{"num_hidden_layers": 17, "hidden_size": 448, "num_attention_heads": 7, "num_key_value_heads": 1, "head_dim": 64, "intermediate_size": 896, "vocab_size": 8192, "hidden_act": "swiglu", "norm": "rmsnorm", "norm_place": "pre", "norm_eps": 1e-05, "positions": "rope", "rope_theta": 10000.0, "rope_fraction": 1.0, "qk_norm": true, "attn_scale": 0.125, "bias": "qkv", "tie_word_embeddings": true, "parallel_block": false, "init": "normal", "init_std_qkv": 0.0249, "init_std_o": 0.0309, "init_std_up": 0.0356, "init_std_down": 0.0356, "optimizer": "muon_variant", "learning_rate": 0.0149, "beta1": 0.95, "weight_decay": 0.0, "lr_head": 0.00825, "warmup_steps": 26, "schedule": "wsd", "decay_fraction": 1.0, "decay_shape": "linear", "final_lr_fraction": 0.1, "batch_tokens": 131072, "max_seq_len": 1024, "doc_mask": false, "train_tokens": 611600000, "max_steps": 4667, "dataset": "wikipedia_en"}
MLP neurons of a small language model. Each row is named by its layer, matrix (down: output weights) and neuron, and shows model dimensions 80-143. Each number is 128 + 24 x the weight over its row's rms, rounded and kept within 0 to 255. A neuron's up and down rows have the sign that makes its largest values positive.
After each neuron's rows, "fires before" lists the tokens most often just after its 100 highest values on Wikipedia text that the model never trained on.

L4.down307 [123 137 145 111  91 142 164  88  85 170 139  97 111 172 118 124 161 112  71 114 140 144 142 167 169 124 151 133 157 166 102 104 129 115 132 154 135 127 130  96  71  62 101 132  91  99 141  89  90 116 136 109 113 106 139 114  93 149 136 137 148 110 130 148]
fires before: "\n", "  ", "a"

L6.down23 [112 149 133 137 126 116 143 121 146  85 148 128 101 119 118 163 107 109 119 110 133 114 134 152 118 121 146 110 136 127 123 139 171 120 107 137  98 141 138  64 134  93 137 107 113  93 126 104 180 143 157 143 115 162 154 170 140 102 160 145 126 163 129 128]
fires before: " the", " as", " its"

L13.down423 [135 173 129 131  88 176 148 113 149 153 136 138  85 139 115 185 149 128 134 152 121 138 156 130 156  84 112 107 138 101 102 171 144 129 139 132 172 131 136 149 101 127 166 151 137 149 161 165 127 114 102  97 145 158 154 141 116 104 135 101 176 120 109 118]
fires before: "=", " ="

L9.down169 [162 115 130 126 133 155 122 193 136 126 163 121 180  95 127 120 125 130 161 148  85 138  93 153 109 141 131 137 109 110 120 156 132 163 132 151 155 158 121 125 119  51 119 141 150 114 149 150  96 136 132 102 138 126 124 101 162 149 149 127 164 154 116  77]
fires before: " |", ".", "-", "–", ")", ","

L6.down550 [128 133 102 106 113 122 165 140 138 108 165  90 154 115  96 112 158 125 138 171  93  89 130 125 138  96 122  74 142 130 155 126 173 143 152 142 140 136 116 134 109 138 110 169 170 140 133 138  89 111 138 198 124  97 140 130 103 165 138 112 157 148 112 116]
fires before: "s", "is", "|", "t", "d"

L14.down129 [145 126 167  70 133 149 141 108 149  85 174 129 149  99 135 102 100 174 121  86 170 159 127 160  94 135  98 142 119 133 176 167 134 130 146 108 122 139 110 132 146 138 124 120 102 148 142  89 119 167 134  90 156 120 178 154 115  94  85 142  93 130 133 133]
fires before: ".", ",", " and"

L4.down82 [168  87  84 142 112 145 134 125 131 135 176  96 140 115  64 165 103 130 133 129 113  93  98 152 137 131 160 151 122 152 165 113 114 112 129 130  98 144  77  83 136 115  78 166 100 140 117 108 129 122  96 153 122  99 148 150 117 173 131 125 117 112 136 109]
fires before: "s"

L8.down23 [180 157 122 143 150 181 111 119 142  53 123 148 127  90 174 145 104 146 126 108 115 127 113  99 147 119 107  80 148 112 110 116 106 138 124 121 123 117 158 122 140 143 135 142 100  92 119 153 128 123  84 121 125  96 103 161 128 168  99 163 146 145 146 178]
fires before: "|", " as", " |"

L8.down545 [126 122 130 119 150 158 110 138 132 110 169 116 107 142 150 175 134 118  96 117 103 116 136 140 129 134  93 156 121 127 175 118 133 152 100 121 119 152 132 175 155 112 101 123 124 130 145 166 164 147 109 109 108  99 138 139 151 100 102 162 123 135 142  95]
fires before: "=", "-"

L5.down450 [157 183  92 107 105 132 185  94 152 113 172 142 132 113  98 121 141 125 142 124 160 117 130  95 123 134 118 104 138 149 131 111 100 138 164 134 118 139 132  94 122 131 164 169  92 127 139 163  93 116 118 136 112 133 158 117 175 126 100 135 123 132 136 154]
fires before: "="

L14.down731 [142 113 140 134 153 138 119  98 183 105 107 143 115  88 182 163 135 140 102 140 171 162  85 121 134 114 122 113 132 152 115 130 118 115 131 140 150 154  98 112 150 126 112 135 135  78 126 142 107 104 132  96 122 114 112 152 138 137 131 127 110 138 143 124]
fires before: " as", " to", "ing", " for"

L5.down735 [106 126 131 101 113  89 130 121 104  93 139 127 145 130 111 130 109 141 110 118 109 128 119  94 138 188 107  83 131 141 138 115 143 148  91 141 145 132 137 150 111 133  92 132 116 178 109 121 134 153 143 104 156 150  86 152 154 162 139  98 110 113 142  93]
fires before: " 1", " 0", " 2", " —", " 3"

L2.down752 [116 185 166 164 115 152 135 108 134 101 149 123 133 123 137 156 176 123 106 154 107 107 123 126 140 121 147 138 146 147 136 162 114 146  93 154 117 144 139 108 136 114  87 137  86 133 151 131 158 137 111 110  64 143 193  79 120 126 145 155  90 110 141  96]
fires before: "-", "\n", " 1", " 2", " 0", "  "

L4.down804 [ 74 133 134 134 157 130 138 122 101 155 182 129 132 136 106 103 121 113 130 153 148 125 117 134 117 148 128 139 156 107 141 127 102 149  93 118 136  85 103 111 154 133 132 109 124 161  74 100 183 151 127 124 119 144 182 127 126 130 166 134 126 160 104 117]
fires before: "=", "000"

L13.down577 [149 181 104 115 118 124 117 129 122 130 116 129  89 106 142 135 134 117 133  91 131 118 136  94 154 161 145 137 125 129 126 110 129 138 141 150  91  33  94 153  94 113 150 107 154 135 129 160 122 108 127 128 125 123 136 148 150  91 109 182 163  87  97 139]
fires before: "s", "e", "n", "i", " player"

L7.down616 [108 146 107  90  75 135 131 153 138 112 108 108 114 112 101 119 168  85  94 107 137  95  85 178 168  83 107 136 106 146 128 102 164 140  98 120 144 117  84 131 120 165 113 101 102 102 137 161 151 130  44 161 155 157 149 137 143  76 105 118 144 131 145 107]
fires before: "s"

L9.down75 [123 137 146 162 120 149 119 138 170 136 150  97 172 153  80 142 132 151 128 146 149 153 119  93 122 114 113 145  90 124 104 142 114 110 136 139 126 137 113 109 106 155 124 127 160 133 150 117 120 107 169  98  98 142  81 145 102  73 102 136 187 112 132 127]
fires before: " by", " as", " to", " in"

L12.down854 [ 92 138 125 130 124 139 199  93 118 118 103 149 127 129 101 100 140 140  95 118 121 113 105 148  87  95 101 122 132 153 122 144 160 121 127 114 130 124 127 146  90 144 161 121 103 171 118 165 136 128 115 173 148  57 101 130 156 137 121 100  95 118 113 125]
fires before: ","

L4.down513 [103  91 124 151 135 107 145 159 137 149 119 103 127 162  82 148  98 138 172 119 140  96 119 135 102 152 117 131 133 144 120 155 132  82 127 109 138 158 114 116 169 139 156  98 141 134 137 126  92 117 184 130  79 147  85 135 132 132 132 158 126 149 160 116]
fires before: "=", " the"

L9.down167 [148 103 157 133 114 142 133 106 109  90 105 131 140 146 125 156 120 134 103 129 154 152 149 107 129 120 158 115  96 167 126  78 128 149 101  71 109 121 117 154 142 120 149 154 152 136 143 146 131 131 113 152 114 124 124  94 109 133 120  98  80 159 138 125]
fires before: " |", "–", ":", "\n", "."

L13.down193 [125 127 137 181 132 156 127 152 131 121 130 160 171  94 133 147 121  80 148 140 129 137 135 147 113 151 138 128  87  97 141 110 134 125  98 110 160  99 146 188 118 152 165 109 144 153  80 134 143 167 162  93 126  99  98 131 152 139 139 162 135  72 119 132]
fires before: "-", "finals"

L5.down75 [ 99 122 140 168 144 113 152 127 156 103 127 151 109 185 143 174 169 102  97 126 113 102 144 129 107 141  82 127 136 120  94  95 122 108 139 125  99 123 128 105 143 102 145 138 132 141  82 149  86 123 123 125 154 128 132 153 121 149 142  90 171  96 121 104]
fires before: "  ", "\n", " November", " 3", " 1", " Date"

L13.down525 [120  99 147 131 130 166 106 157 121 137 129 146 122 130  99 141 155 105 120 119  93 146 105 126 150 174 141 138  96 117 105 137 142 111 114 157 105 113 108 110 183  84 112 149 106  88 108 127 152 142 116 139 106 138 108 176 171 134 145 133  97 140  95 166]
fires before: " as", " for"

L13.down694 [154 124 144 183 133 130 118 109 102  80 144 111 157 151 108  88 137  68 137 163 142 160 128  98 160 145 154 105 106 111 102 113 133 154 141 170 120 136 104 150 138  73 104 163 137 166 115  97 118 126 110 127 137 132 141 126 135 110 130 130 111  82 115 133]
fires before: "-"

L5.down355 [112 145 143 134 113 141 115 134 154 154 147 163 194 114 119 112 135 131 137 134 125 118 136 117 152 131 171 135 131 112 156 134 151 150 103 161 148 106 122 122 117 132 104  92 111 117 139 133 144 165 118 131 104 133 147 144 193 132 110 118 129 130 124 119]
fires before: "s", "t"

L5.down519 [146 119 129 120 142 103 133 125 165 124 146 134 130 136 101 163 143 107  99 109 150 152 163 152  94 127 112 107 133  81 153  55 133 170 108  87 151 150 162 176 107 125  91 123 123 139 167 117 131 150 112  69 129 153 111 116 214 118 106 118 127 105 100 113]
fires before: "-", " –"

L9.down745 [113 109 101 148 122 124 152 108 107  69 119 153 172 153 123 161 146 167 138 125 134 109 103 127 136 127 126 114  93  92 119 146 160  97 117 101 124 125 107 148 166 148 149 133 121  88  99 131 106 163 121 120 145 130  99 136 112 148  80 170 130 153 108 111]
fires before: "=", "-", " of", "\n\n", " is"

L12.down746 [142 125 104 120 123 130  83 114 164 104 141 134 126 124 148 124 136 161 158 129 110 141 146 114 106  59 151 108 107 120 124 133 128 128  90 122 138 132 122 108 168 114 120 157 155 107 167  97  98 149 119 151  80 165 168 125 108 120 101  73 140 119  99 122]
fires before: " by", " to", " in", " as", "ing"

L12.down327 [133 134 109 195 150 121  76 112 113 105 102 110 153  91  98 119 129  87 101 125  81 108 139 155 155  76 153 102  97  81 162 167 104 136 147 131 152 121 121 156 152 153 138 105  79 102 122 111 126 192 113 147 189 119 145 125 154 148 151 113 144 113 160 126]
fires before: "=", "ali"

L5.down737 [151 130 131 143 149 124 141 125  96 146  82 127 128 135  80 153 162 149 114 142 109 123 111 128 117 130 126 150 120 126 113 171 167 127 131 143 157 150 144 132 116  91 115 110 135 136 122 123 158 142 143 105 153 132  87  99 105 124 136 135 108 146 133 133]
fires before: "="

L4.down217 [106 139  95 135 116 148 118 115 130 123 118 157 138 133 126 100 168 166 161 163 121 111 163 117 123 150 141 127 132 115 159 112 123 113 190 118 105  81  95 155 111 141 127 128 113 173 120 123 150 152  91 129 102 121 106 108 128 105 145 127 143 107 110  93]
fires before: "s", "t", "ng"

L13.down288 [137 149 105 113 117  86 159 117 146 151 125 117 140 110 140 120 110 140 131 141 113 148 125 120 134 132 131 129 112 123 137 137 167 152 143 103 160 133 111 129 132 116 152 152 132 112 140 145  90 147 105 103  95 117 127 103 121 134 150 123 153 101 136 143]
fires before: "="

L14.down456 [136 121  97 112 118 145  94 185 177 113 151 126 148 142 139 179 110 116 120 122  91 124 144 140 112 108 118 107 122 104 144 140 156 123 158  92 114 116 155 163 133 111 140 108 147 124 112 140  96 114 144  72 148 140 108 111 129 109 141 123 130 123 131 156]
fires before: "-", " |"

L14.down71 [ 82 145 125 127 138 156 108 109  90 113 121 153 119 140 107 145 118 112 139 107 146 112 157 138 109 165 123 155 110 162  60 122  70 135 151  97 140 123 106 103 174  94 122 171  87 154 164 137 136 156 152 106 153 124 123 108  99 166 128 115 132 120 126 136]
fires before: ",", ".", " in", " of"

L8.down232 [162 144 135 149  89 105 126  90 123 124  92 138 154  92 131 136 118 130 149 173 100 102 132 147 133 111 133 147 124 115 142 135 132  99 125 137 141  82 147 173 126 108 133 118 134  97 138 121 139 136 132 134 171 172 119 124 113 114 164 163  94 181  78 106]
fires before: "|"

L6.down438 [143 151 126 129  99 124 153 161 150 127 135 127 135 103 139 153  88 171 155 100 125 137  83  98 153 122 152 155 146 110 129 164 142 135 182 140  63 120 109 117 139 134 102 122 100 149 108 161 122 106 117 117 172 161 101 120 167 116 186 144 150 123 132  79]
fires before: "\n", "\n\n"

L14.down737 [169 130  86 149 116 109 102  88 102 111 144 157 129 122 166 104 129 153 128 163 145 126 122 145 122 115 128 154 120 112 107 140 116 116 127 109 109 100 130 105 156 169 105 123 131 119  94 160 154 104 148 101 145 146 153 121 167 162 144 106 130 133 103 162]
fires before: ",", "."

L5.down894 [ 82 135 163 149  92 125 117 139 108 101 100 113 107 110 130 159 138 122 128 111 126 118 139  94 162 141 136 165 188 130 112 136 135 114 103  83 162 152 124 107 115 122  90 138  87  84 167 123 154 115 125 138 152 153 102 109 108 171 121 113 180 103 161 132]
fires before: "\n", "  ", "\n\n"

L6.down73 [144 166 136 183 111 133 134 146 128 159 125 129 130 114  79 138 191 147 121 139 139  93 146 110 152 136 145 144 116 126 130 146 125 148  91  77 167 121 122 112 142 111 105 118 142 119 101 116 102 149 148 131 142 162 128 156  97  96 107 150 104 130 155 123]
fires before: "-"

L12.down275 [112 146 113 117 139  89  80 157 117 103 118  88 156 115  84 102 145 148 134 145 147 127  85 158  88 112 176 127 142  99 142 137 160 133 103 131 135 116 115 121 118 125 152 112  96 150 138 119 174 105 106 152  98 143 139 140 179 105 173 116  77 112 121 131]
fires before: "-", " |"

L4.down381 [ 85 144 112 132 122 164 153 138 118 145 152 115 165 191 141 182 113 138 137 113 146 128 128 149 168 139 108 109 129 112 102 166 129  92 130 123 156 150 159 167 106 151 138 117 170 172 110  98 159 164 127 134 107 133  90 148 109 112 123 155 152 134 126 111]
fires before: "="

L8.down288 [ 94 167  89 121 119 112 110 112 117 146 115  95 169 140 124 132 101 133 129 121 115 145 152 138 119  92 163 152 135 183 133 146 136 152 102 149 111 149 110 111 130 111 151 140 114 132  96 135 141 113 120 133  91  55 109 128 122 133 121 185 125 107 135 136]
fires before: " in", " with", " on", "s"

L5.down745 [111 128 160 120 160 110 121 172 126  82 152 109 139 114 151 141 165 133 160 127 103 148 129 123 119 135 152 154 127 171 128 146 126  97 145 150 147 134 139 124 140 121 105  75 153 156 133  77 149 174 128 131 122 119 165 141 132 152 129 127 108 163 145 176]
fires before: "=", "oj", ",", "\n", "."

L2.down666 [139 144 114  96 104 145 153 155 135 149 139 156  86 125  99 109 117 136 168 118  93 124 136 118 117 115 104 106 118 164 161 115 140 133 169 132 146 152 105 127 132 119 120 128 150 110 121 150 101 139 131 149 112 140 144 122 165 118 172 138 136 106 135 119]
fires before: "="

L4.down3 [ 97 127 151 171 106 153 147 107 123 119 127 123 134 163 177 146 135 136 100 117 127  88 132 134 111 144 115 125 160  86 138 100 142 109 116 161 166 132 145 110 118  91 141 151 156 112 171  79 141 117 112 139 160 134  65 106 133 109 143 114 124 133 138 118]
fires before: "\n", " 2", "  ", " 1"

L2.down785 [ 93 124 100 121 163 123 103 180 154 103 168 196 128 119 162 130 142 181 139 110 111 137  97  96 130 144 120 142 127 122 104 142 145 156 137 115  62 125 118 119 121 106 107  95 116 164 132 161 125 140 117 132  82  84 116 155 151 140 113 152 158  85 149 143]
fires before: "="

L2.down892 [131 121 155 127 143 131 155  83 108 122 179 165  96 126 136 134 129 148  97 151 118  96 140 160 160 108  94 130 117 177 135 109 110 161 113 147 128  81 130  89  91  98 128 147 137 183 115 152 183 114 167 123 146  98 144 161 102 140 151 126 141  63 137 125]
fires before: "s", ",", "\n"

L9.down481 [106 112 122 141  95 125  94 119 139  92  98 139 159 149 161 151 121 129 131  81  96 162 126 121 101 136 114 112 125 123  60  64 118 135 146 106 164 147 110 132 161 130 118 125 102 113 139 175 143 137 147 125 119 111 120  73  85 126  98 145 172 132 125 129]
fires before: " on", " in", " by", " at", " to", " directly"

L4.down795 [132 110 117 134 151  86  95  84 157 115 126 156 135 134 129 152 154 150 124 130  75 155 158 132  82 132 121 115 133 140 160 183 125 137  99 135 135 116 140 138  93 134  79 142 174 136 156 106  85 122 163 102 137 116 129 129 133 143 128 167 150 141 130 101]
fires before: "=", " be"

L9.down378 [165 138 104 161 138 116 136  82 115  93 143 147 123 147 100 131 155 169 103 123 147 124 125 153 146 142 107 133 115 128 139 102 140  88 119 121 150  99 137 136 159 121  74 140 165 153  90 116 150 168 144 142 145 133 146 145 112 172 149 136 155 179 142 117]
fires before: " of", ".", ",", " and", " for", " in"

L13.down842 [125 126 113 140  71 123 113 177 129  92 136 109 157 123 123 134 137  77 153 137 110  95 135 117  57 133 110 130 117 142 137 123 153 140 170 141  99 112 133  90  88 110 175 130 130 133 122 157 112 145  77 147 144 105 129 125 113 115 137 177 119 139  96 188]
fires before: "-", "0"

L4.down376 [112 114 163 137 120  74 124  76 108 130 140 133 129 122 113 132 138  87 104 108 117  88 141 102 172 132 107 102 144  99 154 174 116  90 130 151 146 162 177 150 126 113 141 136 135 144 105  93 108 140 122 122 105 121 122 136 165 108 119 160 116 117 148 130]
fires before: " 0", " 2", " 1"

L5.down321 [189 118 109 155  98 125  76 134  95 127 115 134 140 110 122 125 136 127 142 158 135 112  68 122 171 137 159 135 120 123 148 142 139 109  79 173 123 117 132 145 102 109 126  98 143 131 165  94 147 157 145 100 121 111 139 110 144 160 143 160 152 100 149 153]
fires before: "="

L7.down318 [117 170 132 124 143 121 123 131 115 109  95 102 103 122  89 121 121 110  85 126 149 130 109 119 131 114  98  79 115 175 143 112  86 172 114  74 129 139 126 117 104 177 132 163 148 141 124 147 127 195 123 159 110 132 124 146 135 170 121  99 134 142 130 146]
fires before: ",", " the", " a", " its"

L4.down814 [138  98 113 161 151 111 120 127 115 108 131 155 125 110 150 146 143 146 161 158  83  97 118 108 171 137 151 105 161 165 169 154 122 104 107 141  96 113 100 167 107 140 110 127 115 145 120 120 125  93 129 128  95 121 139 155  94 111 134 178 120 147 142 135]
fires before: "="

L2.down443 [124 143 128 119 107 194 126 124 153 100 105 105 153 167 109  75 188 132 133 154 105 131 158 127 184 132 109 153 106 136 121 125 131 107 134 138 134 129 131 119 122 170  96  82 127 125 142 120 125 129 153 121 142 114 120 143 164 122 120 121 151  79 136 125]
fires before: "s"

L14.down816 [133 133 127 117 118 155 103  98 141 132 102 121 130 120 104 131 186 131 174 102 137 162 143 102  99 116 149 125 157 101 114 124 111 168 112 152 145 171 106 145 106 141 155 148 132 121 125 117 144 159 124 112 113  91 118 151 131  72 157 113 143 124 128 114]
fires before: "e", "es", "mer", "man", "ama", "f"

L5.down423 [133 150  89 141 122 129 112 149 101 165 145 133 131 119 107 161 150 143 144 129 133 163 143 137 132  96 136 105 115 122 159  99 110 129 135 136 117 127 139 124 107 121 104 114 110  86 108 114  96 152 127 166 104 122 133 130  91 151 167  96 149 101 122 123]
fires before: "="

L4.down410 [141 137 114 202 105 117 112  74 118 135  91 132 167 166 142 138 143 134 135 141 130 140 104 108 132 101 116 118  85 149  79 120 135 137 135  93 124 123 110 119 157 105 138 141 134 154 157 115 110 116 145 110 148 113 136 107 107 115 139 180 141 128 109 150]
fires before: " in", " by", " as", " to", ".", " for"

L9.down113 [ 93 125 103 142 123 122 126 193 105 141 112 101 118 148 128 118 131 135 136 116  75 143  95 120 142  79 108 132 150 140 155 101 146 145 111 150 134 123 102 141 114 150 136 189 141 153 157  87 107 109 120 146 129 127 150 116 110 119 126  96 114  80 139 124]
fires before: " by", " in", "=", " as", " and", "s"

L2.down22 [148 165 128 158 115 150  83  92  77  80  89  86 124 132 151 120 133 123  99 113 149 124 131 120 122 120 149 139  97 147 168 109 148 124 156 136 133 122 130 153 145 148  87  97 125 162 157 140 133 139 142 112 142  96 148 106 124 139 125 134 154 128 154 120]
fires before: "="

L14.down686 [122 135 121 111 128 164 113 114 127 117 119 125 107 126 155 119 146 115 110 164 118 133 123 106 123 129 123 134  97 145 146 160 108 147 116 144 126 147 103 133  94 127 127 146 134 152 125 154 118 129 107 156 143 163 151 131  58 115 111  94  91 139 138 103]
fires before: "–", "-", ":", " to", ")"

L7.down815 [155  85  85  97  78 131 149 123 132 142 117 127 144 103 116 124 134  93 119 171 111 103 140 120  99 180 110  99 109 100 102 113 154 134 137  78 140 100 147 136 111 131 100  88  95 114 162 128 130 138 148  88 162 140 119 139 107 139 141 133 129 144  98 143]
fires before: "|"

L12.down602 [138 117 121 145 136 131 138 119 101  82  99 120 180 103 129 113 130 131 137 118 132 121 140 125 130 123 140 136 162  91 147 147  92 123 131 151 160 132 153 147 169 112 107 111 144 164 148 122 142 126 150 158 115 109 146 175 136 116 118 125 116 112 120 114]
fires before: " |", ";", ",", " of", "."

L7.down891 [102 151 123 160 125 126 135 117 159 112  82 127 108 137 128 146 119 129  99 130 138  81 127 130 139 142 116 120 123 146 149 148 154 127 100 158 114 141 130  91 139  93 126 129 109 149 110 141 153 137 130 152 156 175 168  91 178 115 127 129 111 150 142 151]
fires before: " the", " its"

L8.down580 [165 176 130 130 187 102 106  91  89 112 155  89 201 133 116 160 134 165 128 140 153  90 124 163  96 169 147 130 152  97  80 143 123  91 136 117 167 105  90  92 120 116 116 115 150 121  79  88 154 122 147  98 142 108 101 134 184 135 113 159 118 139  89 140]
fires before: " of", "s", ","

L12.down367 [153 132 118 168 125 126 144 140 137 115 138 153 159 146 129 138 142 133 136 101  89 110 145 124 136 120 157 140 129 107 109 157 127 140 164 164 127 143  76 133  98 120 107 106  98 115 131 150 120 106 141  91 137 127 126 111 185 101 118 139 159  81 157 112]
fires before: "\n\n", " |", " The", "\n"

L4.down401 [121 114 146 129 120 142 121 160 127 115 140 125 144 108 151 127 182 177 123 141 116 137  81 168 141 132 169  72  98  80 111 139 163 146 139 128 123 123 117 130 151 111 103 105 153 114  92 137 121 139 112 136 129 113 118 125  95 142 128 165 149 152 142  64]
fires before: "\n\n", "=", "\n", " is", " ="

L2.down840 [156 135 113 111 159 115 116 133 129 148 146  99 138 105 128 107 100 148 115 184 162 145 145 142 103  93 152 170 150 138 147 108 140 136 145 124  94 104 121 128 126 173 108  79 144 149  52 133 134 103 124 139 123 120 159 112 115 150 118 123 149 159 140 143]
fires before: "="

L5.down614 [109 122 103 101 135  97 128 149 115 147 112 136 131 142 119 153 141 126 157 157 115 120 149 106 106 104 166 147 123 128 120 131 151 145  93 205  96 116 122 155 132 137  88 122  76 161 146 180 145  77  88  91 153 113 138  93 117 110 124 112 144 110 142  73]
fires before: "=", "\n", "\n\n"

L9.down750 [149 122 118 109 126 190 170 118 116  99 143 103 135 118  95 140 156 101 128 120 123 138 104 158 126 164 148 107 142 134 137 103 135 168 170 149  97 102 138 145 107 128 107 152 131 140  67 133 101 110 119 163 137 110 124 149 107 158 108 167 122 119 127 126]
fires before: "-", "s", ")"

L9.down357 [107 143 153  86 130  98 149 122 126  79 142 124 162  99 109 141 120 130 159 153 157 148 105 142  93 148 109 155 154 165 137 163 136 149 166 137  90 116 117 131 169 135 142 105 150 109 146 173 152 120 143  98 134 104 119 129 132 107 115  99 102 147 151 126]
fires before: "|", "op"

L6.down586 [118 126  93 166  92 143  99 103 128 136 168 142 155 121 105 140  87 135 129 139 127 129 123 132 148  90 119 152 117  93  99 146 124 127 112 149 135 125 121 114 159 113 129  84 111 140 139 150 153 163 169 116 163  99 135 121 126 123 112 120 150 105 152 167]
fires before: " by", " to", " in", " as"

L12.down657 [103 157  94 114 139 151 143 137 139 135 131 121 133 111 156 122 111 146 137 113 121 109 114 121 119 137 142 125 155 150 115 108 145 111 130 117  97 134 136 107  89 107 139 117 134 130 117  79 153 130 117  97 137 112 153 156 125 131 149 122  97  79  83 157]
fires before: " in", " as", " at", ",", " of", " with"

L6.down323 [109 135 100 108 131 112 156 156 147 139 152 128 179 143 107  98 109 126 131 124 128 142 168 117 141 143 130 128 138 152 117 127 135  84 116 148  88 107  67 148 167 152 134 125 209 112 137 128 147  93 130 153  69 113 153 142 111 138 155 117  96 130 125 122]
fires before: "|"

L5.down108 [163 142 125 191 118 136 100 157  97  93  88  90 127 126 132 167 150 135 112 138 107 145  99 126 120 114 151 123  78 145 161 171 130 166 150 142 119 111 146 163  77 124 149 106 125 154 139 107  86 137 135  78 133 132 125  94 107 122 111 139 135 138 113 175]
fires before: "=", " the", " a"

L6.down294 [123 129 156 121  85 130 163 110 140 147 132 118 103 163 122  81 132  97 149 139 123 109 166 105  87 107 114 180 144 106 145  89 148  78 146 121 133 123 117 124 106 156 119 107 148 108 168 113  84 134 114 145 112  99 119 125 134 111 162 118 126 153 105 106]
fires before: "s"

L9.down753 [120 147 107 113 200 114 146  99 158  79 106  97 120 111 154 107 152 123 109 135  78 155 142 107 143 139 120 125 132 137 138 152 124 112 129 114 134 133 117 109 112 118 117 137 125 175 146 137 140  95 120 152 171 102 156 121 144 129  91 124 135 141 155 157]
fires before: " of", "s", ".", " in"

L14.down27 [125 134  93 134 136 116 110 146 159 165 127  90 117 166 108 126 112 120 102 128 122 104 148 144 117 138 115 108 170  89 127 115 143 113 107 143 134 122 131 129 152 150 184  82  91 156 127 166 160 142  81 150 127 127 183 110 186 129 104 112  73 125 100 162]
fires before: " |"

L12.down567 [136 125 165 126 154 146 107 130 139 126 136  59 141 135 178 139 118 130 116 183  98 161 135 195 126 157 129 158 153 124  93 171 143 150 147  98 119 112 122  78 121 130 127 162 137 105 155 110 142 120 137 147 128 107 142 126 140 157 116 148 152 112  73 154]
fires before: ",", " the", " a", " no"